config.toml
n_head = 10
n_kv_head = 1
head_dim = 32
qk_norm = true
dataset = "wikipedia_en"
MLP neurons of a small language model. Each row is named by its layer, matrix (down: output weights) and neuron, and shows model dimensions 0-159. Each number is 128 + 24 x the weight over its row's rms, rounded and kept within 0 to 255. Numbers have three digits each.
A block is one neuron, or neurons of one layer that tend to fire together. After each block is what it responds to, as a language model described it from the Wikipedia text at the highest values.

L5.down70:150113197128128131095127124168140119120161123123125116122125112101113148105131103074133083111115144139149102148145123133130134122133118136160157133130129142110089137128135141161140158179126108141111110155146099145102146115125095142149117140181153122111125148149106114118155170112118122196111090185107135118126155073098126150107151099154139096131133102109132119149088140147142109095119165134113080098109128112156091122139110139126132142172155109141137124140115116141129139124136141
L5.down89:087141155132119131152067156121123122155134141140134131078118106151153122119131088160069165133132141094133102149159119119125137167156093120145128090129125129157117099120139119125135136096141088118103090112161128162132119146109120110115124138167148136194120146138130174132160116143134159131136083131120128167134137110160154090075142117144153132122108141091144083128138176117123144129147147129145159153123152119160162117104130124096125134158098127095113118141161071096193127153120096
L5.down328:084145096089087126099153079148099134137121112128148137136142139135142101109139165126129127127085085131113160124173134176111076106106155131081154156148104122098120136166121135086136117125129114182133149111162122085142133150129143147147122107122117125132154136124107089168138106121070096126125126148135087132118131164172099148127151104130130099118148147103100122136094119155149123181114149161158079131115143107114113197117114111134130125119135143182195138145125133184088100128159111
L5.down599:139165147117121138117146128143099130067067156118158100144168128107148117128126130108159089130112116095110098107173145150150144118110152144166141100097133151126101112148124110149137127125115116066156156106140136143134086179158166110113122117120096150111117120162122128127138145118085097121143104104081159179157136125093111158087116108120127125145181115096133129140173110124148139114141161104104106095114125121154112122129113116124148076110105153129155133095105192185117113092131099
L5.down765:119155141103132158111100115120107120111086129086145124125140126090158164079127141137166128174148116174113162129130132112158107130130108114096119136114136102122113139113149095177126086108109128106131097111141162144172065117110111130166134094092155140112121119142123078100143100085118159156162153153122144122093117122129146160132119175130143116105124128138111142145096110104118154127099117133131102114131121140106112119087144122122147106156136145135192127138137139081155101159115100
L5.down1020:071075154115131083103137104149133115116176133153154176149101116060110098149131150148156153151147108133137128140173142103156114111083122092093125135140149090116115155113135127154142132125104129103141122172147141114116123105093170125112085119103102154097174119147087181118170098161127102123123100162108163131125132144142135077138092126112159114192103178115123084133107125119126113111160128154082116138117104097129147099124118098138090135112089126109137112146116118141126124117141155
L5.down1152:158091125111150151154086106146130086138086108135123153119148133135151103139127087089188116130114107112151169152151106099131149120101127068150095155119106117101096194158160152110159124136127133155164119122126093161121115137185115123113119112117162140117106096138150173086110095170117120151150154147114101126137117164133102154131129126112133159142161148133136202106158145134120133153101127165103121123117109103141150096142099146139096129159132087135122135126160083141132139125144107
L5.down1237:105112134089099133110124116136153133117115150137146143114145169130150129119099135125143113117154141183102140092165131120118106122090104137143144142106103111081139111172107172162154153147152137079117108164128109147107114117143142169127097159114129118115088133123146134120169143145089133136104152135117117127119141157102102129137162089128142126115111123132135168087129099137133134160167124195095104124145124096154139143144131119134082115166149101142148143163123123153091115113126150
Romanized name consonant pieces

L6.down287:151080156117165106165136138109134153138199124161134150163111122141136104110128100060112125140142088149126145141089143124150125114121126134126155166146122148138166140085093128109126099122129134166141099156170115102124148110103107140083084123140086128156151164125090117128144111098110100150126105135112157107119091152104069144133152161129102163113116169141112150111115132116100111137140090126125165123122136115178113124114148104124117129148121143149106141130119120110145136123106150
L6.down428:122175150115121162172124121141111096135114095108160103131131120133113153121075134097131105147111160135145129184106113100121132136110104169103154159152129142154170117156091130138116112130120134124153097122144163153075146143096123134074129138114127116140126137112165150152091119119135118155140130085141129124141133144113146094156105091124108144078105113130147102106106115166132089134110141113117130160143128135120086150158199076105145148109126121128114147130105126163098114143129091
L6.down948:139143147156103097144113110151143133137131094137150148106139158140144163137137111120138113158164083125127153154151143134152123171146156154088097111119170126156115071114123147108105142127182181126137171138117111119099086141137107094155116154111122111104138106114132113140126113121122141094104148100155129131091183170118107147108161117126121121138112114149141115147138072139100143112142107123130139093108106169119120104125107111123147084080148092134166127143136139166130141130089142
L6.down977:127178120082143099097150152108124105128157105145131145125155137150115166153110097118130112103130103104149152119144131157183152117090172138119113139115141164126121078167131090143153137143164126088159152133059154143140125104117146077109123210137133131092138158131118107125101160122170145126116119120142094119112139100103105112086121110109083136116110127123138139161135124135166095120086146146156147156154165125123144103130137103090140120138112109137106156103116169098112114099128160
L6.down1090:148110103122098149118132116141116139134138090095131150157109096147125133138128145115090146089122062152127140157121155128119128066094089102119088099170148145119111123110127131109109138128143120104146111162071178176107158161109113121124107137124128125106123146148174111125179153094074134163101142138146124145149148133100090133061124140159103146140120149131111109161097139140147143118054122127116100111170104126099107123163153128095133128134115148120148156141167146155140127121140161
L6.down1136:105135136156118099084129139135108136108107165146146117103110137155154131141128174138148109115152109109107110132123130116140124113111130112140086135109159150142111104155108132135172097154146162142101122135174105118132138133114138123124149171173107138064148137158143144128136168117145107118137142137137121130125155120112135133181121122117108098127118137122132114128111104116164119126116125147132116148122125147095125086155158115129093161130142127135139101100130106129107078140119139
L6.down1140:105117129113168130146091157120178118169132095167168144132117135134141144170172132114116132095110138133129114090131180146137161118162158192101109153138137141102122084098130096112130191116111088124173149118087133166128136170141127080175130078129124100113151121113118151092098153140110130148154122141163097148101120101147131100097150111108097132126132121117115141118094150143157099125136122122112143114135125141146084123114108144099147120151090109133092155155134157103110119144124159
L6.down1253:128115160129142126129170123126089084149138131146139131145084155095099144135132175096138129130116097060136168143113128128130100108122119107179130073138108102137164123135154090096157149127118178129121122120093103155128102083092116133094160150134106118128121124122157135142104160140145124118112134185108146119118129084136135113155135149088118164125129136117107142156150114153152154079130156126141157139127175084122146101149148128103159113143146053116124138147111136146104092145117138
First-name completion tokens

L5.down107:081099117128122107149127119099146151129133114129145161130135123120118153132087138115133119116145132125122105155122144093113122104144110141139141104128122137076150120131148097135100124120134120163198149100131120144109114134126131093091122125136070137127112075110123149117107097131121135157101123128118206160112203113135145122100139124133121131108135106158119142084141126156148104120148100111138138158111166156110141097136108155147125132156150107126156161143134102152147130092124116
L5.down233:113137140111093134111123127121130118147134139127134105077149140149091115159114067092109110136106111146088158148128121107129144127100121101090116107126140122124128131116157146151133133147103191141135101126140146138075078162072164170073104174134117127093103183080101128153140138122118132121167132151172119140138145116115141110147114119109147118121125124108159118106134120107165090143154128131146139134114105172153109134145119174113130132146153128087158119135131131125158132099148116
L5.down325:092164154080148126111098108135185079088148124155108097136115119142117127123108136151067101164129127159169130135076129105137155126142160152125164160092145129131124107129109158103111194116130096147127135161112168105152107084127122110097118100120122148159137153141119160196109116109103131125126112153160141153122121129132128139154160127121137147107114131069155117104142134117150141134116135181107144147138151139147076163132114135128124102157106097140139140125142139119112150134121146
L5.down415:149134134110141214148127109094145140163136123145113088125162112172163145163114140125124157120187115128118120110144130104144085132116148179157128154103112135119139089129100118153088122140149117143140131140126108131118131179096102116131151129117135102119136111114135112165078123115122137106105091109120137093138143165106115151100108122087110110128137139081090057152174120142128154121134127137175127087134068167128138127121148123137134150169161143180101121098157105135164170120146093
L5.down432:124134136136125176106121145150126112134090138171148101134146135144136140110115137137127118138116155117144112170111154117144100120163110091156142116126128092159127192123096128085116172143128098164114111116115128136110143144098156115119144163149171138114139106158156100125143114150121154102095122119141185128127145144115135138124103141135143137158134152108085137184111144159134145136129099115132151096129094108108096095107138168147141144144162087074078099133136114139116109138092097
L5.down450:161139153116085161138098147123117124171156103129133133100153141120136149144165120156136105125160134135080165130118106157145120129139138125104105106119130081115167133117108145124157131140161176160106127142076141109133135165139135101146115156137136142173143134129145149156073147113087080084103133144138102108125099101159127172150132133109138130056139158147156153089161149107131127120124113140112135132128140137159103164133123076116138110114160149142104124116137074087105111088143146
L5.down585:165136140123125107107138116154153133135109105118120088085147112109152122122160098102149132126143134140096126084161125159161159153107127153070093142148148114122172074157123108166126120135095123122116180123157109134147132175189119100160138148168130112113102162147117158090098174111140113121151170127153119096135119135163151137129127131092096108121113145155133134109143133144107100156129117170101109151128142107186137143097118108146136107081156132108129108095111138132117114073145121
L5.down990:118142133161167149164103127143141143079105147131115118139127142155078092143135112128127095149121126108150126146145117100121116110131120140178144119134154173128139144095096104160111149106108121126172099139131129177139146106125166143157125120110125119113105099147110111155152161108099170144156110142129136140100135131098128155116107160140116164189164095131117163138116159154137137183113156096118102086136124166135130083151128162108089126142100139097148122118111178127105115158111122
Person name or role end

L6.down65:136175145086140152122122130124122093136063118096145177112126120121108143132163131143136091156147092154154083128103092161118113123090118143152126142114138157107157110093149162163150105159150145070122130117132156136114138151171088121093120094143110142107105122119109145106113113147165122126135110135141123122127145111181118108133140113131122161097133134130208161090131142093140133122153145189115121165165132122156159100133107121099168132127132140124088149070158116166089138094175126
L6.down294:133162140161116176112088109136119102081141139215126139123110122090125124105150101144174132075127115119139173195173115129135163127138110129094127125116160132109150124131139130085117148116164111140129126067071130128151137166161127124117126106137110167158141107159090119154139086152171083082080099121123091096152150134162109121119147113145137141151134180116101120133127086133155144154149135106114130145122147165142106142096094103103120114133127149136154127142074092144095148119146123
L6.down440:144156158121108111127120084117177129132116119121132113098130090148109125160178155140158166120097103108142111086100150148094126155125100145107143155099143116110133091081137131131128087099096123151137144106168107125120137129120091097147099149137118147149091115123141146120133143125162171144130127163097127169127171129131108154116118119134155144117131165143103185142127130114165125151138109136127134076109090115140159133144107137107141132143142114142138117097099077153138144119128075
L6.down477:142116134170112129100151107120118122155124099123136154099118102181110128168101091125133174111123103100091158144119172120104133149110101118120128145122104102085147109166124146089113140107164077086110099097135131135079127183135183129165096136099157101151118150172182131113100093138144156141138124158119139105110122153139111145084165143148127066155130139130137107147167137151125130086136126112132103139090137152112148134097129113097128133131150138113131127082144130095143146126178151
L6.down625:151136083118107161128120127124121119133133174137104101157120142158165126105121124139106179119134097125101117089098118107124119137143092114148121143098107134130122145165173125059126125109119140143111160138140129127164142117142131114126068118136161135183132089117148141127123122145120120055139128140129177109110169131108164138141168145170124124097102128150129125095134171126111095121103139149137139171086154100099155122151141146177116167138152133139083113153118134109156137125111146
L6.down677:145108094171124150122115091108095089095113117161159150146127132127114143102130151123172166141105120116125144133124095132101137117076155112117137136104115144110092174156121146130119119121148136116127126138132117135139120107156149161111119126125165123161185130183118134138116160111137096084109126130118101123135135155148137137156115088134134138129106152139163115120117146156105140123124130122126164103116118173149148116167067077118166130166137088136144112151114119127154123145106140
L6.down752:150084104162128132118145178165118092143117107157185129163139122140129148146134123128119129097105170119131089142139110103122142112141105142128101181140140143117156110126110147091144150128116175089134113101201145138158119127096138152125123097136125163146139138151125117140125092160102134093122137140098145166154119093144139117115142136110160101165135119107114120132153130088152111160108106100104163115109089120096095105170152121133171107119149116134103177089128140148121108125161086
L6.down777:143126126141098114126130123081124083150154156146138142125156131121141107141144140114118115117111137117120119128111104125114116106109137101140180165093143116117130197143134150127119110071113146110141120110178166153124161143109165103153106085102147131142131146139177117126163131117147158140145099132139133127128149121148146169119153067123132102132078122121127089130149112084111128133122124144135121157133165138142135116168132126128134127144167100159136115136173102162100152107178085
Word-start Ch/ch fragments

L4.down332:114156111125111135110108121085109134166120084123120151133109159127143140138142118133143140115127091158124147082110123133138141093106150183131123143147142114131134145143141170102153166135121095130156106125132125125128092129126111085104133143169132133123181140113143119112110149132144126121132142188075136139134130124177106121122088140139136081170102100138134089111091154134079095149108120125143090081122141111158125109131137122114130125109151077130149068145115142143167115148115134
Indefinite article "a"

L4.down71:148154140091133122109136109123140102131112135124118125111175061091120135148137104149132136127163137166107165128168157148133177161172152137067110128151156118156105128143109136145108127092110104138171145137147099115152154164155113125137134104179094136137111156135130108099115139097179107108099139113104119111135087153141121112074131111116079086115094151120113129132131130157138079121068123129142159148133186161182112120119128161118149107164155117128109137072150167120190156118129123
First-name completion pieces

L4.down993:085138091161109155128109122109158114104104110134075095120101150151150186143120125176131133119167131162175145166091122124095118124128136136142139132118158116161103166124154118096136088122114149080123145111128131142124105148128118157114130144129139135081154156090144127127123120155098154170135157099124130087124133109173135115123082142146163095114117140118143125126155160100136123138134079167105127151096110137146137076120132135130139101128119095157109164112156099121114063099125096
Place-name completions

L6.down159:150134127131112118124158151184097153114116166103141140125153137123153124139124148154116107108120123168135115114122107134136163148128114123115087159102125112164063094109105123128131096165127171142104122136131092144127139127174129145125158131139135158099147080135165125101058110101174128106106143093141143131132149097131148111163102142138154093139157071138170119138104116148136112127133084106143151140087132112163128145116118126137113091099122147108080126150100110116116130136100116
L6.down183:135135170121139170130138099159114137126128133094106119109165071146099147117085117171114105126169136143132107159103116126140162148094127135137117108098148126096135123120128176080141125147153123150122137116137132129149132141142162122116083104145101160132151132096147154108128101112149110100124127069145139105154117134149129136094124154087125126097116126094126162165137130079133135137186134090110162101123171114121108129108137105137094117146092121146128128121149114123135127164146118
L6.down448:112127130134138126140109067142139137152126129123097106100131126100133077110095129168142110136154122126096100132117137134125158153131116166125147176119130116149111102155114148089141154132127139116124163127163151138130139090165137134128146119122096191149102111077140111104113134178087151139106102139119139145117127112122102137152097104138136131136111163184156113093139198121148126114149119083140160121141164156150115124122107155133118155165162078154162136181144116133129118082067113
L6.down452:156115134113139170139105110135116137103143133181129127177128144120174159155136154123145101117150111128148119175121119134129099097135130128158153097098184062150111145110086089139126117133094169140104143146141121125202130117100113088119135163089140133133134147136156111130177164149088083109146120146120152124112065116140108144117108135102115111128114112130148125178093137146126135132103115107183143182116082075124151113146108125111076158110114049111170116171132106109101147120119112
L6.down561:130098120131102117155120095135119099115112159126138113163134146138141107109088125160125122160129136123105108096119159134161130133124117121133110129112130144136121144170118122140131106100119178153111126131186115177123151101116127158131157124163139172123144131141196120156131149163175104136154104139079137095130124130187145120157187163141098118113119122092173116127120152106107123090130087104159112123102145123144132105120116108107152124112124114118143141128113131128098114147153130
L6.down725:091094144123136139164112115146151163146136150146080112159102110162137167116081087142117143171144138168119091142146156150118096130088108123154129120100143143089183150195138114134100123152107117113165099114139160125122130135109074135089115113115127108165117122139135053098118113108092178141137153195107089179157131171149132134145141121125174103172126136080144136087155153082122109113137116159105138141112154090101142109131116150108153133142086152104089124147122120127151131103153149
L6.down1231:088144140172138114147140135123117168136125109176165176124152130139102140132150181119173155119095084116116163116109102143129152162107115145094127136120135121165125139143145121124094138118156152101133109102107088154148140116119067136100135141170118137153108096097154147121124070111147112111146121091096124120141095154124134123135117107162116120124097104113169138119124149135146116130073138135114092147118122153140069113132101127143118118128103121122097123101135132121118162156158103
L6.down1267:099119141155098117119152148116154168110142136100118141138150166116184148130105122171129067138163101094100068132129103125121145105118101138121107159089143099144119146114113097125104074117170144140110121139236187135138124108181154140118108107152146098135114103126167133095129145148127133096144110138137136127144129117130156122121138096117109129144123078133092124098161105175156157164143118090112127116132136097130086116120106104126144128107132093146056151156170130125154124150098160
Place-name word pieces

L5.down239:119123137090150098113118127098104155110109169165125121103082138146135107165160109090092142121144126126088133144136116148134123151143067140150132141088166100138116119106133107106139134114159078126083141141222113159142132120153138138147100117137098107141120085117126117154101121186097135125131136115139116104125109098118153152091161084136084143125156107123074105123142109123099138146123132129154111142109114087093141149113113127115132123149139127163085123152130124118187103085125090
L5.down396:144094109114090103120137142149109107115158133172180141113128110114145132102111100148163171063131111159121134100151116113148134092081131157148157128129153133131118137163177112153136131129104138118168098130112112143130100136127053083118070145141138149149131137141129142135129159144121129148107076153135139131167187104166112106089142118147088132112134104174133119134130156166095112113133110137155116114149143114139153142089145132141115114137144108139160157159067100148158102140148134
L5.down521:123113163127062162136124145165100139145132148150119117122101169148122102151131158116117106145082133092106138157112100142131115148130122107159147151147114120161118137157127116170114103154149141127143104105176156173167103170163118132118120123124121132186108138115092149094134124085097078139139101110138110114103101120117099157161111101119144147121080115130144130151146167155125152108135152128127126135096109123108153122105158159151141135111100139139105148217147155108159100187134122
L5.down600:122129178161121174140115147112108120133123146129104131139077133085126127134146121125153151115139126147139104176137136140117126130116088110168107177121127150184119151135116142044102078117127099140128111122255141143158109117087166114109150188141121097090129092153146108156139152151104117127092172085129068113134134148114134126121118128129143121148114116119130083121106125111153113102103108096101143130109203127103143182156103144131134137101123119112134083121104141179169086088111155
L5.down694:152170166102165075149099119097120162100165118160096149174109135097122127137124069145131106127137142117138113141135086145131096115144112119101080132098107138100161102141132085138105097110111153114148131095159137139179125139168114172116114160130085137118141103160141135148153114113113136120125145118125120145121081196125150111121199118172098130142121155126158146085152151100150124179127107202077119131119133113149161137182148146134110110146121148116121116103158132164091120137088115
L5.down811:127095127079104099163077117123117111119136104131160136126103132086145149145099117105139135117103160087143118064095134138137103128148154128164118123110146111143098110121117122108087152129128150152134123103138124123098158064159125147109148140132078091158128144129108100156133106133154141136145096116134123108161116165160186119156127120136156123113067099128148137125137148113132141121167176137126119119138162131097101162181161155135151182127073078110121136128151118132083133136085175
L5.down972:159157140164127112095152088131058121155133101096134147096138093145138101103113122131115134115130111127175125090124099118174068129060139137093140129162126151119144122148167113133139119130112133075107093133119132160106143145078072109132089142116136092135147155128120090147157144149145126119130148113150142109131141083104089105113106141076171122126132138105144136145135137096145152153102139100148145117158142152180095125099127129111096130117113103105150176115103149131153103117107124
L5.down1181:149142148086093070087104130081070126132113132136115165134104130129113143095127112091153106140147058170138146122118110108123129127151123148185132136116123115152126181155114132128168138098120161128135127123096141139165115114158147112114165115164152093170166141149063103169170148139139169130158128135100142143083150121153132109141171145117108137143074113160129113153150155137140096092122139104143106110168164129148150134101102112148179118086150101162180079129090116145143134123107134
Infobox field names; "a" and "S"

L6.down70:132140117129141145116162131123122109133104111128114146159147153129146112151129147153135142107096098141114116119111115156087119116106148167136096125128149118108144109136155121141105178074127138123139111100162090129126094138156149122087080101136104123107132109092147137105144098150095147088117113090140162162143163114157146179174107126127132107136108117169155131129144129127174131129173160129140097078141077097114100156090138134157089132126117154157121123146099095166102084147068156
L6.down209:112104105162132146106144122092143142112112161148099107139113168178144155101144158123163110141139118124101109143129192119161144132127101157157160156159142091124126112171107093086144139126163089120139130089174166124102132154161121091121098124169147096112134114100135115103126139122122107138131099117180107120133141128123129149094155137141097151134132111097082154089146125089161087117106111110118126097145111125151134122108154173131104118085118116131125095145109130111119172125118162
L6.down321:125128139133157169141091113142106145129100130159110095124136137130134131113142159170118091100175163127139119126136145144178112171147145151131161091118132128108119121131130132148110118136159100126133114135088120135113082169102120173145134115140112157123120141082216131129113149130149105133152136139132099141148138152151155116145158109135116128157175114135098156165114098125075178088193114098120134156144117128144110142104132126130150142122170100115107120129104127144107096140117101
L6.down471:097171148134114151159088157171137098176132152123113090096157133160109112117135150114111127106115111162096099095112106165113098139149120126121135121131133126114105144161124121138100156091074106122120162082082093137167102172121151143054129151112155116155153112118133201120092142118128116153131127121176125142125132112137119150137105132154110168129106148160124100123106140136137110134119171106097118109175104115152094149096156104119107115126132135087151108114126131164081166166131107
L6.down932:163107110127129114132120180106101139118115093160122154118113154158139154115116151123143136132156131162144149149108094092098143098140093151140126120150135107138115128113119157137099166165136156120129089153156112155172098111101105105094127101167091162144144117146153123163150192154153134106133051173127110101132174132164097112144122170129140121148121120114165110171139134095116142138125134156122116129145141106106133109106093132106151092147141100112177128150159134154143114147138114
L6.down1062:105105097110111130115087143088095138113167123121131101139106128147169132059142115126132125134129100129114161094125136151116101116171129126157147130110137142119146123123096122171141128146102143133119112128137102162140085153158116100092113159135112112162147145121107145137155164085132156140143149161099131116108180141165126092102153106149145165081149133137144113109110166172103087162134127127135111066118148110173131146071121094097147116130121142141170159122099140134096166128131125
L6.down1194:103163125098107086135138123105121135065118120158110111144116129103141110113133151161115147108135121160117173146173135113111133089100165111123108102151175139135151141148149122083108096124166132107162127116123104183125112139115147086120121105156131125140110147130187142133140104094179166106106150146096148123113095131152125110144121163130128100134109140164131149090123142120128107110102135185128138099114129136179158143139108137153138156128170093126109158131105137093071144111134149
L6.down1271:102124096104123087138166148108134127109130086152174167111126099100145131151139109135114130136117147121109106142127131126129142147119139183133135100139105154145096077153127164120135174121161101112099110145140115137123129093114109103135101150137118086134124171141112088152133116118132086129133130128170143117098112117148161165179096184108105170141131114126115175114111141147134112141104098161157153146134156143128109141103108145115128145164110113148108145099120125133129069154140110
Word-initial token " a"

L5.down48:097149139136169145106160138129154138148150167132107165129108109094139115116101106092118140128106167149156102134168102155147099121123182177174097128144086141126107166147130127083098108141088153116118189122160172151150113086085130151132129142173156106112138102149115118079107134164139098116132126132143159130075143110113132098173146166124140125113095174095147132130099129138121128157113139095137123108110112127133107122142118180098085136095101141138149137180135140120140150111106095
L5.down206:147137139153107123154166145114113171105109137107121171109177115097076176131141120131129134129163107163131128122128142144101075120117142158146162149119148133087136151159149135132153125150102135112116138096102129128077098166186122141118179104129140139084187135129182114161130113134127135116128118127126144095108092139116136085127067143130152099130123099093148174148122120112157131162169096145103129160126128109153133097140087138129122125130114114120134165138106133103097128131141098
L5.down291:101134100090114115154120127078080134161125104135112103104128146126130100165108127115110176094136130112130130131100161133116149113148108175103100113161139095144136124098143083122109131115136150131159166113128107117133117128120121080150155132127098126160149106139122151100088091161143150129141081144099141146126154131101115089087140073131087142115135144188150143098115111136166120125153154166119141135150133141207204127143137165154117139125140134125131154140155143109153161159134114
L5.down438:109123094132111174135081159124118154139064127135115093140118155153138085145140138148154153125159074128117150171139123120128087136156119132139137127160151140120109159081108126123122130157098163111138119139074139134086117090134134133127129106103157158094147114132124141148087121122108114142147146158132132142134188110114108122149147126100174101109150144120153137157161125124106096156114143135107126078109129138055111063175117130108130136139155120177103141149173146146084133167137155
L5.down593:113101166100086143134157115124145138113125136089115120107085138109143131128145118132134094121140174149160114122135104138127157120133122077192158122095134131160119191118133111148130049114148149101106151120133076121140111072107180127155099166146180112124121149144143173140164115161136122152099080132148115121105131125132111127128111092142100116142123133155119117135137161140101129125155141134079128135147085124095131084175157110113097173153154132132135126117104121114102161139125078
L5.down619:123097128099110111114134145136185111110086119132122152180123152155136132115148121124142133098082139166136136139101107088134166104173093100117122109134096149129139160143136133111137125125127137121113127127086118144097152111131105140100136146166155149096106143111172169103114095152134155163104126133138100107089124119163105106156158082095103077139100083167162113164125138137140105148132142125103111178099110114117138122160142159155158133104117110131127142152113161102092165061135116
L5.down886:110122160135119135130158120083142132133106138155141141154142130124133150158132155136112177130126142105086138141119132155152136137173126114126122141144131108122141163070106096130147114108120129119138113147192152135188149144119102144160120098114127149136155132099152130129128132136087109152091126132171152102186157114148142161106151084141122106117116103144142116124128099132114109177120086147117093137133118158104098151187108111115074123134151102146154151120121126138182154150117118
L5.down1254:143106114075119143132093122119157174107100116152131130157085091097092120130128156145129134137135125135154159171142115147134126108151118163161112123138164139100119150118146141130202142093146182099136131103104106131108159115145159158121116132147141103110120168097129154155081147152107156112129113119116123124105116149171120142107127126148128132097103140090141090110161148065138125123161124115100120122101107140115076106097118093128159113185101158166162126130123136112109117137115132
Place-name completion